Weights of a small GPT-style language model, trained from scratch on English Wikipedia: vocabulary 8192.
MLP neurons of a small language model. Each row is named by its layer, matrix (gate and up: input weights) and neuron, and shows model dimensions 0-127. Each number is 500 + 25 x the weight over its row's rms, rounded and kept within 0 to 999. Numbers have three digits each. A neuron's up and down rows have the sign that makes its largest values positive.
A block is one neuron, or neurons of one layer that tend to fire together. After each block is what it responds to, as a language model described it from the Wikipedia text at the highest values.

L8.gate31:503526483519508527534506487446548501496526514480487519492486485513470454497476502513498493506505453527476483508461535476491501496523547506476499469496473484518495502528492508548481478514520470473499525564479485486509534528501486489477502496556445477490495496464468521486454491513483536491473520487538478474547499494490500517494491512494541527498466487493464517506458508501475475502534
L8.up31:510482505552529499493520503515489502551511516503503508498506535539516500486560536550524510514460496479483483493478534498505467492526497461506502504504507510534478499493480522497461525504475552506536550476533506442512497491533494491541482499435506532520477480474495487527507535526497515505535503477498497517537483472442537487523503471499499456515496533541523501507483495529519442488489
L8.gate116:523532526536460506481478485517483477505553507531519520500571532524486501477502473514517539506488502480502481517441490505515495453532458531501507504493459492511463487474509506482485532489482503502492462496527510517485475530506543445474508508516474535517513499537472454499528507517482500519470512519570504539543475519503566502480516491494500510515494441463510465512476486467530483481484
L8.up116:511544486488510516510507476499530537501521495525502534471486548587500497488457495529472490477468518466478476501490507502480483464504486493496504486478501462521493496515480492487494493470468482494519548486506466504469491504540517482474468546512547499517508496458511495528448490489489497553500516480493506566490498525514542543463477518507534490480487527479487499506460509485480496496468
L8.gate292:545499476485495464548446494515516534519487481524522481528508493498545495502472501483516494479524530505491472471508465446519472453517542469499492465486465484506475496498527487481436502508540528489486532481528511496517485498519482449530505528489478502530482475494490501496469522512522532515493470536468492471519444495491540520536510496492523489455478513514455507510492496491515487490488
L8.up292:509460562519533454491510481527523516518515532517533484526476493511528461438486484511504533478501466481494451434460506463496510472468493510440514537453495524477505471478507498475501507478552519495496467496511539533454515514507545503517478474474506524513519494508454514506495522501501503532500535500486507494480483498547487508532514462506519489476486485499497487521500497520537495512501
L8.gate462:502497489468500492463491498491525484544508530528522511470546522518541453524514525503538507485498508469499500472493505521506485469500484463471501527488542513500536468488455522507526500521508496510457471473540521497542476524506480465441525476522496558486459474479487524532504506510487490493462484512531463506485494530510504521492476512484550507501530514461534518480480492490495496469447
L8.up462:504527514494507504517479510462509499531514585515480456479480501508517501492497530503553507538518504524464490526462507538495526477556498496507509493501460471560508485503468439488533520463523500504487515499556466544473520509483515504483439525460531566442492480457515463520497540460501513479481483465497474494513503461481536505507508509479472495482527477509491521514526538521502491521496
Description: Mid-word subword pieces

L8.gate127:500475468465471522489510466546530504511507517481459510502465497476535534497469523513580478517489494471495492521520505473518503494487510522491479546506535507523508493540517531489520515503483507484503461477496523489439542528502525492470458510520474492488461522526421512519488502506480480467541513482521543520450520497478505513522541483522478479491507522478508490502438507518486502494524
L8.up127:501545468464489490488489497484507509494505482493453491491520513452527501461533433509498484497500452469538500483537480520492506482503485489501524509481487472488486493489506495502526542479462501488501518511515504476536492458479496490507534501507537457508523538490503489502542535520538516513512500489521481472492523512534456455532496529490495415506508477448489502492488493573534543500439
L8.gate218:508556474537453509531534515520466521509508483510489525508506527509456495528522522540471440529468517481550482508509480513494493506497497501516549541474488521520506474476490472502507503484494510484501505488500512479482550442510520515484523486511469508512490510480501526511511494522509464511489541527506503453532506561492509463472501474527535525487459511483507521496474474432481502471452
L8.up218:514481518510498505467474511446516495513511475490452486529458547502501501513487475521514547476516478477500507495490467544539520476475482510510512507493507518515507476454464525449523505527558501520484505507505496497448500485397483471466485505475483497474494540525466492473520488573512511489472489494489524489517539500449472509533531495499496530473498501465534529501476515556515517486504
L8.gate433:442500485482481529509466485487461474529515464462502489495504501530488511555495505512488512499505521494548480473474483525480469511527530531459524520502535506529525510497469533496500501458462485552522501503467554455476548535490541516497499484523480515482510479508513510531509477500491499502505465463519516499525465541524455480430510501491531480512496502497515494491518502467521507455478
L8.up433:494485502479483481498554468515516516522525494508487496533483540530497474522508502543484496538466491594510512474496495547545472508522500466552502534490498527455511497541469537467469518536495500481497465536466515528456481487479516434449516458525501499519506463501493499523495519527500493494490524475495509474468528520526522483500497496528535496495511525479528498509465441481520504495477
L8.gate444:460497472440516532515481522472502473495505511543517474545470522467498503508520493435499465521539525491507476500497504492486539503513508533496508488507493540513493525488518506501516506523501524484486509527533480468512523546461476462487549519519475558523507521545499526518494489498492474484521531465489531476512509542522471489525531488525521502509527482487530533481526498478482487508501
L8.up444:530526493488467543505510513506523511508550490479476514494531454494463496521452491502509487497416526480470487502521518502496507552516529516536503532489484547523532499478527523487485512514471507497479471528495494509463494475500519466516450506489513508473492527562531500474442494473553504530468517510491500502495499519497474521490491475495492514519517491519518520512440440490504524524514
Description: Word-initial prefix fragments

L3.gate34:510495509536473527487534539473487531496522527466474475484500503508512478491515512500508495462542488477435520492503477453490492508493486509502512517494413507507485496546482527525458537499508517475482528530502478539517520506465494499459514513519509491500519495514474516484544529453540475505526489531501486505492478542529501548524486495518533492487520537503517534500510498482513512486510
L3.up34:493506475513496547468498520500513542506567545528491499482506484455467495476507528509498474438536501432488504530459510493500497482487483511501467516515475513580474488504448516502530461552484484493541492499466490502502525500510486521500528486499504496505500525500448517490470485463486501494513557482581517516485501483504468497478466513493501470510495469535517529530531507478492507500520
L3.gate130:533514526489469500518500524516445497517517542466499478478524505476469519473528491481500467496496507500488455522516499483481482493497500527504492474496482523528507532501452508452473486495492481511462470514528515547498532479504542469519512519512483496516489466487464557530506509477497492491551480507479478496550528538524510498463491477463512540504500517462507478515500532463489485470477
L3.up130:530513534508466556499505500490487530495514539491532481463504496529485507470495513470514480483532515511496477479509520472464458541511492541501456530537474562518482500470462524458465516543497485491514468498521528526523540491499488506536487471534510468485482501479443544541499539479510485496523497486487516518558513514497511493503518502459508499498495512483509487515532527493500477480501
L3.gate176:553520517549442508477470459471504522527501464464514502536519469485513484522495502464461488559507486488466531502507464483502510509519519548499524446462478510521505462479509538502490494541519547536466494514461498511528519505523486487498531510506490511482490506486493490510508537479506479501488551513462488459458533511491510531527542472503442508447459515511532490496453511496496498462539
L3.up176:462503557503479489474487519516501515499479507500514488479498528498483471492464499464491462482511459471474522547508527483523509476506474481445489471510537492499502501510464479439485522506515487535520496498450490467497485505481468456480522544511476475480494529506504467479519504500448484508469493491517479489453520503462541511522495460540470427492495522513506449539494490490502487484499
L3.gate186:541500482530518508505508464468520508504539501447512532534510523468511526454470516499505504496458540493501478506448509523498520526496505483471529469488477497507492544485520543508491463474503468521494513549454503502498506464472503482512511495504470462526470516493451458487503529520497517468498537474515497479492550533469505489476489496516477478462531521464465460504514504467531537501530
L3.up186:520494476514446491479497472510495503463500524480504475539527516490465509512473516468548495494526521521531496499519540527478483482487467505505486526500517543542453483498497491504499495488515449518452518529463516480538511465448450478501477477544518494525528489533465482486478535475492512478523518470523457489489541514470515506466509502463493523459524517501499498499509478479495512523499
L3.gate191:482510491531515482476452482476500484501526539467515435523516474502504477495493476510490514481494513481546536520510540461524533479502467485510470492481454499514476540517550482510516544498487522469529505498514473486480508495543467479479517501537491531494500530514475469484518496494480481511491511456491526474540501548461533503503505519468500423451442525515547503501480540478512522429511
L3.up191:517499491528492477509506481505538524526497502535547485508520482491513442524483481499484511497474494470513488465522486499532525527524507508470484511513490505470466524463521558483484468494506537542509497501515477445498496480476469504459519503454489465548451515492510510495509531514493517491489510475484526512493504475518477493476497486492467479488485513484495463494534506507520499506564
L3.gate277:531519505519529517494542478523510504530502536505497472497478524502527511502541512495472497499528495493460498515509517505508486526512542528509511511507474484543479514496473496534535476560510546493486503486517531529523500489479493512509496507504497493466530529471468532505517500505484472487501483523534499401492505507490516499479533535504542502482477490497532513505525570493486481457527
L3.up277:496490469505503511489528510476537501523512510453482472462485509504502486529464531467510479532504491470509508477507509475477477481511504561481537473491467531484524506511490484434548508503537526527488506523493529441483478533513496501529500502567512508482462489521503476461533464458520495486520497520529486476484513510480481534554467495497507488508484491498545528527487537486492508493493
L3.gate278:516529522522511520511476471487516517518511474521553501496523489484524475487505505490480485490497509504492472506534499508493500511495462511532523485499506533526507467529500500456545513478491529550543525553454502472515480494515503466516522511524487495515498475459469518495507527494461509507518511422516473489499465532488533481498543550456468472462505507539444542512524521504510565479482
L3.up278:532506520508471546482493507506496546501448504519467482528501489459481487511537517480486497531536494461513525465509503498506477550546534463430501515494490541517507491479518522471507540482475487472429501533528503517503506534442486491497462470479494465526516477507465499476499547495519508472500491488518473494512493487480499539483501485505503497485511494528527519499508457453497533491485
L3.gate296:481504472530505505488531454485515475512508478513476501485502562500481512502500480477493504468493506486458538514484560479468492507498537525492500529535489525471487536484543513519543484502470518494526512539455508514460494452501523488484513526484490465486500511520474491495494463492474450492481483504417539467489500474492469493508481530537511474499538488482507482488489496543499486509482
L3.up296:510516526503523506510499456487446560503504504475476484494494496483521515499502499486570475470494522504513537540492504481470483537518516468442499483504486507483484498491517502479503522445524510513525495526501541500472484495493483536477494539531522502476479500494450463523520519521508556488535513508538489528500485476464552502494515520532470524491485507512499507476562508507528509487521
L3.gate318:523533514539484541487475506501518503529559525498511467564506453467465462513459471470447489535511503502490480494512501551499459560522491471521521528516514507515509499504505505482511494507458519522505476536504487494513497460519509530511532522515514447438497501474460484511508541514496507452490496501486464513539506492506489480477477483487487479494528503527524498478450496473478503485509
L3.up318:515520540556484519453438502465476524523530520483501492541505469489499499492482500468460510505526507544499480492507512529504478525524492490514446510523488498489494511473511487507487518522447525508496531506476524498479521460490505529499485492518496468442495528443461479532512524487497509451496512489500491506499501514493475494463514520499484492507495553545504503527439476510517524503543
L3.gate365:512528481507487521557493463458501529498509503475483495500526503486477479530501508530490479501476492487480510476477519501427483490506494563500472511488496447522492439544513497494488468509536515561504526500479512545485515516563478470479502485492490515514532505507504536480501551526553525529536480465503510448471469508491492485534535515525507503506483523534558493505480472492497526493482
L3.up365:530513452469495514525502500496494515521507513433468484478554480499496496523489563493486498480460520499458496484493513518441515540534512543531504486504475464518503489545495523489528478540500511522484481516480510530503510513520476538494490494505450521497529533505527537470520523537561504520536482469485522528457483503457469498476519502512554478503458502539510522489507434484531514509466
L3.gate384:538472516474517472507480496491529512515504511484480502506529478492496489464479477516474504517511460528532511477499483523500449518499476498467512501544512496480488472517477449499510510493451514452487464509520470491438479478508488479517522467515490494504453522464512492483526496512442485494499536504514500476476452497479474524473487501526479496461566519560528560494471524500542492499506
L3.up384:502467461475475478523486491524515592519465529517458494525478488513523535509481478517451498499450540466495465487498515481498485514504476504469517461513507484476505479492482533497503526479509531500501504512491460491491560494476486490470548515494529492537452498477486514487508499507497519481508531479454517515474452514494471506436502511480519507516516489524500516503499537466483534469483
L3.gate411:507503485477499524507472481518466513475497503466493453478469489480448455535483492471530504559527502553532501471495496518541483502507535459516469483504483490497532486472522560483505533500537598532550511526465492541480498538510482518437491489504479507487509475488496494528513502494478520476494512519502486509497487537493551507502506536484503492514538449515536469478487540476504512485511
L3.up411:471523505525472479509488542466521506531478535507504481490483520506501479478446532442494489468525486456461505498498467511489487516538508507478457513465477498487523545510518525510507485518463498527503484531452463503506480510522483466448471503494503540523464506487505485520487476472536534453515517450449515558486534497547489498501500532514498489519541513497450499506563501513499514492501
L3.gate429:566554511548497506488470518500523520484495515469475514519517507517516467455461520534542456498520500518486517514487457499443523470536506491543491499487486485525510524551469483494544534501522551506497518487500497506536502492541504473485490482479512458523496566517508471526508529535533480502462451495477525478560459535519498509534476479495484482509515487506487482486491515526471526492528
L3.up429:537468513503527459492484466488495527454483474488491501478529516504484508467511514487471444498500531525455516544502487466486487471480530512485541468478527503509510522527471467547485510527468513494517513505486505471547486509548490489489459471484503492511503564512527483527514482520512479490475453476524506488515467505509526527533515465469498466478511472508531503501505468500454514530490
L3.gate452:475514481485540450520442485495498524512483509498525490487497483501510508524515518456517493521535531481497500513533521499503480490470498493463512492538506508507528513521504543544506502503510512574512465514496457487540511515518458467524495521507485494516523479533482468525462518480529502485493474489479528492535518449519466536505539521474495525463530443501499492511494541522496484503520
L3.up452:503545465540521462498464520531497495500480543454517476504507473534445522464483501512523535536537522498497511552520490522514480560521513461508464469482476490533531503494483530515477533490487499518547548517474465514497463492505536496450465468531514450482498519497491471494488502538487500473517482425456485488490536524504524514481512500506497474490522534479494539504460473484507515492462
L3.gate466:494499500503556538519466498509508542500480509529491521516518495469477503483464490493563470491520494510503519492484483474513542514585526515487492475505457521491485522501479479539527508479487513511508506497460541512522502492497514519535512505514488489510523487506485512495420499470487493533517472471506544513487559481496492495495483497542426537506480528514485476501485523517506460504520
L3.up466:475491515501490514474526513481450513478527491513508494502527525479518482537492523525499458466472492510496519520500523549494499516499536478495506562474568504487516497529484523534450502450494490489561484508448455529528464505498526501524497482516518478478504513490504529450512512510495513484493477468481542494512524467499520512502499468459478487453510511543484470466494493465465472507450
L3.gate482:486496524496474470495480499539472538461504476506547521488515488463505461518560493515531498525535491475529477504496474542508499479482490467511503463544513505486498484505461553509520487487517520549511464512465466514524454492426495503533526456540490481498476475515455514517460539478468495512478529442497552529468516487458502497499488471517507493497526502494502515501501456518494531530503
L3.up482:462454509504509494472526520539545470487530501486524516510484481507522453500485511464489500499488500473490504472582493527463473532501460473505528522503537508509556510522469498492508475447507531486508514494531475451478445502465476475497473487494519498508493470524488519534495518514514537495498527509542507488476512445516487515508508483526511524466536522507454473524449471511526553554528
Description: Infobox units and word-internal pieces

L3.gate87:444503488493479525458563534511489493440512485484528496475511485495492475492519523496484544507453510506484472491481478492521498456497516491560498480487517479477510500489519477510551464491516437474529490484482525536517458504493473442482465510482499477485501481494530489517471490482501512502473500530520505490510518460561454539485524532489540451527489496496556483508514484518503479507482
L3.up87:543501496505473541476459491505490515530511462504463518511514468496449510502474511461514522497494547467552475458521503501523499516498520536536520497487506500539481524488496492498485510487526454539470441495514561497507486480450513490516516519466501534513485494501498501500491479449530545500495480484504490515488527519504484450499494477475558469537497506439492485497465499505498525483472
L3.gate107:521488474458486556503527530550495523487534509504507481432484485523539556495503504507457495493487466463496477517500518555485529517521510535465485547487496483510486483512486499460477472482512529521536536491526495532534470452506491488476492544519523496542512486492521468529478509535498503475478527497530455454514512494509492488484472490514497467469521505472522472485533479482539490546513
L3.up107:518474515475506528499554520534489504512472532517494498477482480511525432516537486515494467485479464479481496544477578493533438529524482504500518496484504493514517505504493524522528487503492518503477488484524472543484471473479448492470482557523540554494467510514463500509483518512524470510519476478486523511494499493569504526512511475494533448486478537514483520530479521551549486540496
L3.gate167:508464514504518498504482487532469469483464470531485487486580510536488519532492549486468493484520534511523526502460494521474540495496457530455500537505475505503486565474501466461501420497492475470520500501482505482453462495517486493505539551544471536515504512503516517530461504529501502501487496507512464525500512511521493460482502499492481506492547521537488461488515534534487507457521
L3.up167:537489515530496492481487508543483467493515518492467517499469491496516499515496517510516464488464514493493545529471506482529479442529521499489537524506462487525514518513470509551517466479500469458523514505481502494522529536526500491461517499544499549514504556483522472531479493536553473494477494503521509487548488486467508525486520448529476537526515529503506523502476498473508505483495
L3.gate222:502516477492534497518558519477531548498530498453493531509501508528483485532468524515498519494501493526505512503533451505513510520503481501536527509512505485488499478524499528530522508483518530553499559505531454483547516529447484530489528501471506520511505490509517506520467471516520483477462519490538501505507480490497498453485464503516517463508554478497511502495473511483519458476499
L3.up222:471468501471526491497509536502532509514493514492484516491468488482517512469464512554480528524505552509517516512525452492524502511492461469499519484532530500538501487534497479482556489540534486495481506505533485477536521463458513502484492533488497494516497499517533516498472530501497505442488490474531498506523497418499483476515522483478489499499554515540482510547504510454533491499496
L3.gate233:488480518530507507526468504510470523532468529498488502479479522491471485481478503518508547484502531485492522509481446501518499498522456518482509470475499480501481477457505483488474561489468483464495472468486503453457470475476505474496509533526484508519469503482522507485533480533430498507482499495498517491485492484488549482441505517501483473497481484475596490480499493511444517481451
L3.up233:500543505409474515491563488503476528551507503468469502497511500513465514504494487500528498505516526494531496462492529534506507517508509511514536493492519528483513469502500497500546462498507430508503509555445560483520501470488493519526528475525517551486473534501539481484492471510503511486509489536533495493471514502519501492536509479500500486490472503516471499498471476478506512503458
L3.gate242:476515462444540512502529508516511493471505502504502477562476549501476509527474519485468475493443493521472504452485510507487502508496470458461518512525454488490447514492529467525517527468496519498515438528570500544519461500485430483488504476476531520518484463485512502493513480547493529486525511491481500504456533489498507488494504521495467519503447510501552480492501514503508455472485
L3.up242:457496489504487432486523530513557463522500525492471504492484514426448498506510515485516441476509524492485504510493557499524480535486490480517487508489475495524468493495532501533499503502527522517510480489523523489536492493533475527505527511509568540505493505470478472526505518479521490532492516442514495482493502522501483486520543469491472469477483463526505483513526553478511508477513
L3.gate244:470515505502489497518507496505524490473534512465494520496523443490506510507454425490508503497492497452509550447465527453502457499532470563526517452475477466483489468500480504542482527487512503506511507505493451472519543437447476481486522481526524506519526516490506461512498468469525527487503489541501512486535458498497472507471540497499487505538521474467529467503480481501489488476465
L3.up244:518519529533511437543530470515513505476534501485473514520456508495515500513483485477499504491548494481501492450475482509480505503524536516537498426429491481551453476491479491498527488470552538510498474548480493470505532442478520490528534478491529505515502471459516470480507504461529481483496457494511487525522499502496491477510504500520500485471532494496491520529562458509505510479492
L3.gate246:468498451540472509526501509538549533468503487525500433477500488481506524504479480521482488509491470475516525495467503511517530465555457518510551503491479487500489473510475535521525500468509511509499486526504522498466478501512478454483493502512510525513500455533513491541501490526496516507473523478558521516499466494517444476483519521532467500472521479479508488472522525525505532535470
L3.up246:536522487460488542498473534518504472502509501471495479518500463527470502507520511513528473519499472521534516456490536535455486527544489514543503498462501479491475498485485444482517526470490506513505466510488530531524507505513490524476494488466515505500475515527520495468551506522521528464507489481505515486523519543518503443525518522511498461479471485447517489512516530477485485500518
L3.gate299:522507524489496521502506503444489509436520512515463496509501498456488508541505499523538495535492507450499504484487527514510498482539519504449497510514499544513472560478492479531501483525557547496495457494459493515494487494492500517508457512489456481478502505499496496535495497477505423447520523499494519461508497515503518485544502528476487497483494478498504458503493507517526550480445
L3.up299:503458497493518503506521518480537531454488469538451525524522541487500516484505492489495492505456451457487510521485542495496436500492509514470491483496474468507488502491479482484485535539530508494440494503492524530506496499504518488452485478504487435485485501488479432526499478517502453479522530498496558491506527537519494523507467514487522468480502502515517481490493507506503520473493
L3.gate337:498499499533479485495517500527498489521462469490535504509479505450511493483515534487471484489469503491492476527476560462508461519505507515497482550502499485551527447474456514525541498523505552533502533540489516492551541515454493526499513510458492534513450500518525503530490484521511496493494555508535535503525527419489514497530483513489478469535498532469488521495512511474530537512429
L3.up337:529515500534531439494504486480438455515509516481458483446467519525485518539507528501488489445532534504528515510527538480465529505508514497533522508497506512495494498498521503510532504522529553468500507501503513493541496490494436508502512514507497527522498536507551464526495493527512504490475482503523487507505501473520499514498478550499486505512566504503487508507490487548530532500454
L3.gate356:505515484478460483461516496513530483512516485517503444486506506496486530538520535500473497495480522456464542509480483456527473542533475543518483509478498505501542523501475506495487499520491516471526504481527429464480508517510476543490496504522485515519505459543498470519498525552514523457471523501479466529521481489530485481518497514560499499490492435531527513496469492512525492488470
L3.up356:485509452500502536527472504507514499503508534489480471477510480472553491553520520516508489542497531470458528492466520504483497524481520506548520478506504485524502483527485464510505442496512486486497474553473487486499482510516497509492477496523511494549456481553474463520460509520544509440516525508490517471534507489521516477514504504568488466470489467525558510488482481470537480471482
L3.gate374:487534457503487470502515529548483502473505542513506495501515494505521509518502522510468522513516543462516549483486475499529576472487531526475510486516476507495500461478542509481510523489480519499475485501458507459504478493527508506498456545530472506593520497492540475544521500488514496461481554496541471508473468492520477540530470459531485460503512498507513521493533482481489502490520
L3.up374:493510451479473466513550499541517507493460532458498509508510494501507473518532507518503507536534471524490560499484503495520558515500513534488488509473548477498499519475488490531518496509505498504505441456456490465489519511505525537543492498539498511514441441478495498492514499480437528510507497476502525454479484495493512480534507517503486439494474493493499525474495507526505470496514
L3.gate379:454491477509509540482529482560475500502512476499511519476488481541486526466489477505473469535536546491472461483508485473486488508524456512497515481440502472476515475508490510527524511489526479493529506511487513588500468481475498509490561468486469499493464513453508518487485456500487533490528524530477498503503538509519500530491508461505509479510490456513491525495532487485493497541476
L3.up379:476483513499422498473527490466504498489506483498511562449517521512490477507537470484519519456484524504499455491507529524516546492496480496461458487475478483518451460506508510487522504467516519510505509500500489525500451446487464487505506493509529526466482499533537475503511492502479525533508534516470495469508500475477493459515518495496507525558496461480506514480478537440513485499493
L3.gate404:500489454523526456521499492504496485526549488483510500521494467522465542511524551497503474484511484507525520522494489491527504524486514503495486481513504460490520527526551497506488486562514582500515486521534490489499543482542505532483463500553529500527482492457514519456481473499526507531542519493474526468519479497501492497554506523512482505434543525499513496478534497518499461459524
L3.up404:518478506475530494546519520510521510512511491475477506522492502480477511510535505526510533487460505507457492517542481507518519536517495520485510493489473454494496488529504449497507524533485508490495507507482443469516476499526494505450476496473492485509535488474523440461459497501514516486554462491482490476477485523484474527505511515536448506527534500461539528525552502508485467532498
L3.gate494:523524511489453517479462498498499536535519507529505488491498495505479526551456507515509504468551490458578505479479453485468461498487514472536525514473500454469525508514525502498519449459497499448496509472473515516491484513502471505527507462489495489494453505515488500511503498513540463507491533494490507465492468525487489503541475480496506489503494453521490458494487510502552498483498
L3.up494:506510479484468534524471526543482540489528471536505507497469506485484531521485506504493446462549522532543512488511499507470495502493515481524519519501515470498522475476527479468539513449488495491518522508498517494456469503522448517495495486480504490523460517496521547482473531516512492471489526510546490466492488528504472520508496516481518477494485489497494488491502491463520501523496
L3.gate501:508466510480480506474542481518519508510520493459512473518533496483510520524488482548473487508519498521484520520536527537454471535475466507476524449486501511487461485481470512543492511503463482518482508501555519491493491524513511457470485503474570495499469510503495508501540505532502507462480464482542547509503489501523477507491509499517553500503485520520530482469466512485477516524541
L3.up501:542506469538497486515559513569539544489518492495475508497516474483501542493460498509515480486489472477510552509484474515532451523532516533499483502480506499512439497499463547503479496488455457514495545471496499499491469525528479521506474502481527537498514493497511496438508547490464508449451497471509508490534537511480445461502499510486506509463503522493513481490477498528493479499529
Description: Word-initial fragment pieces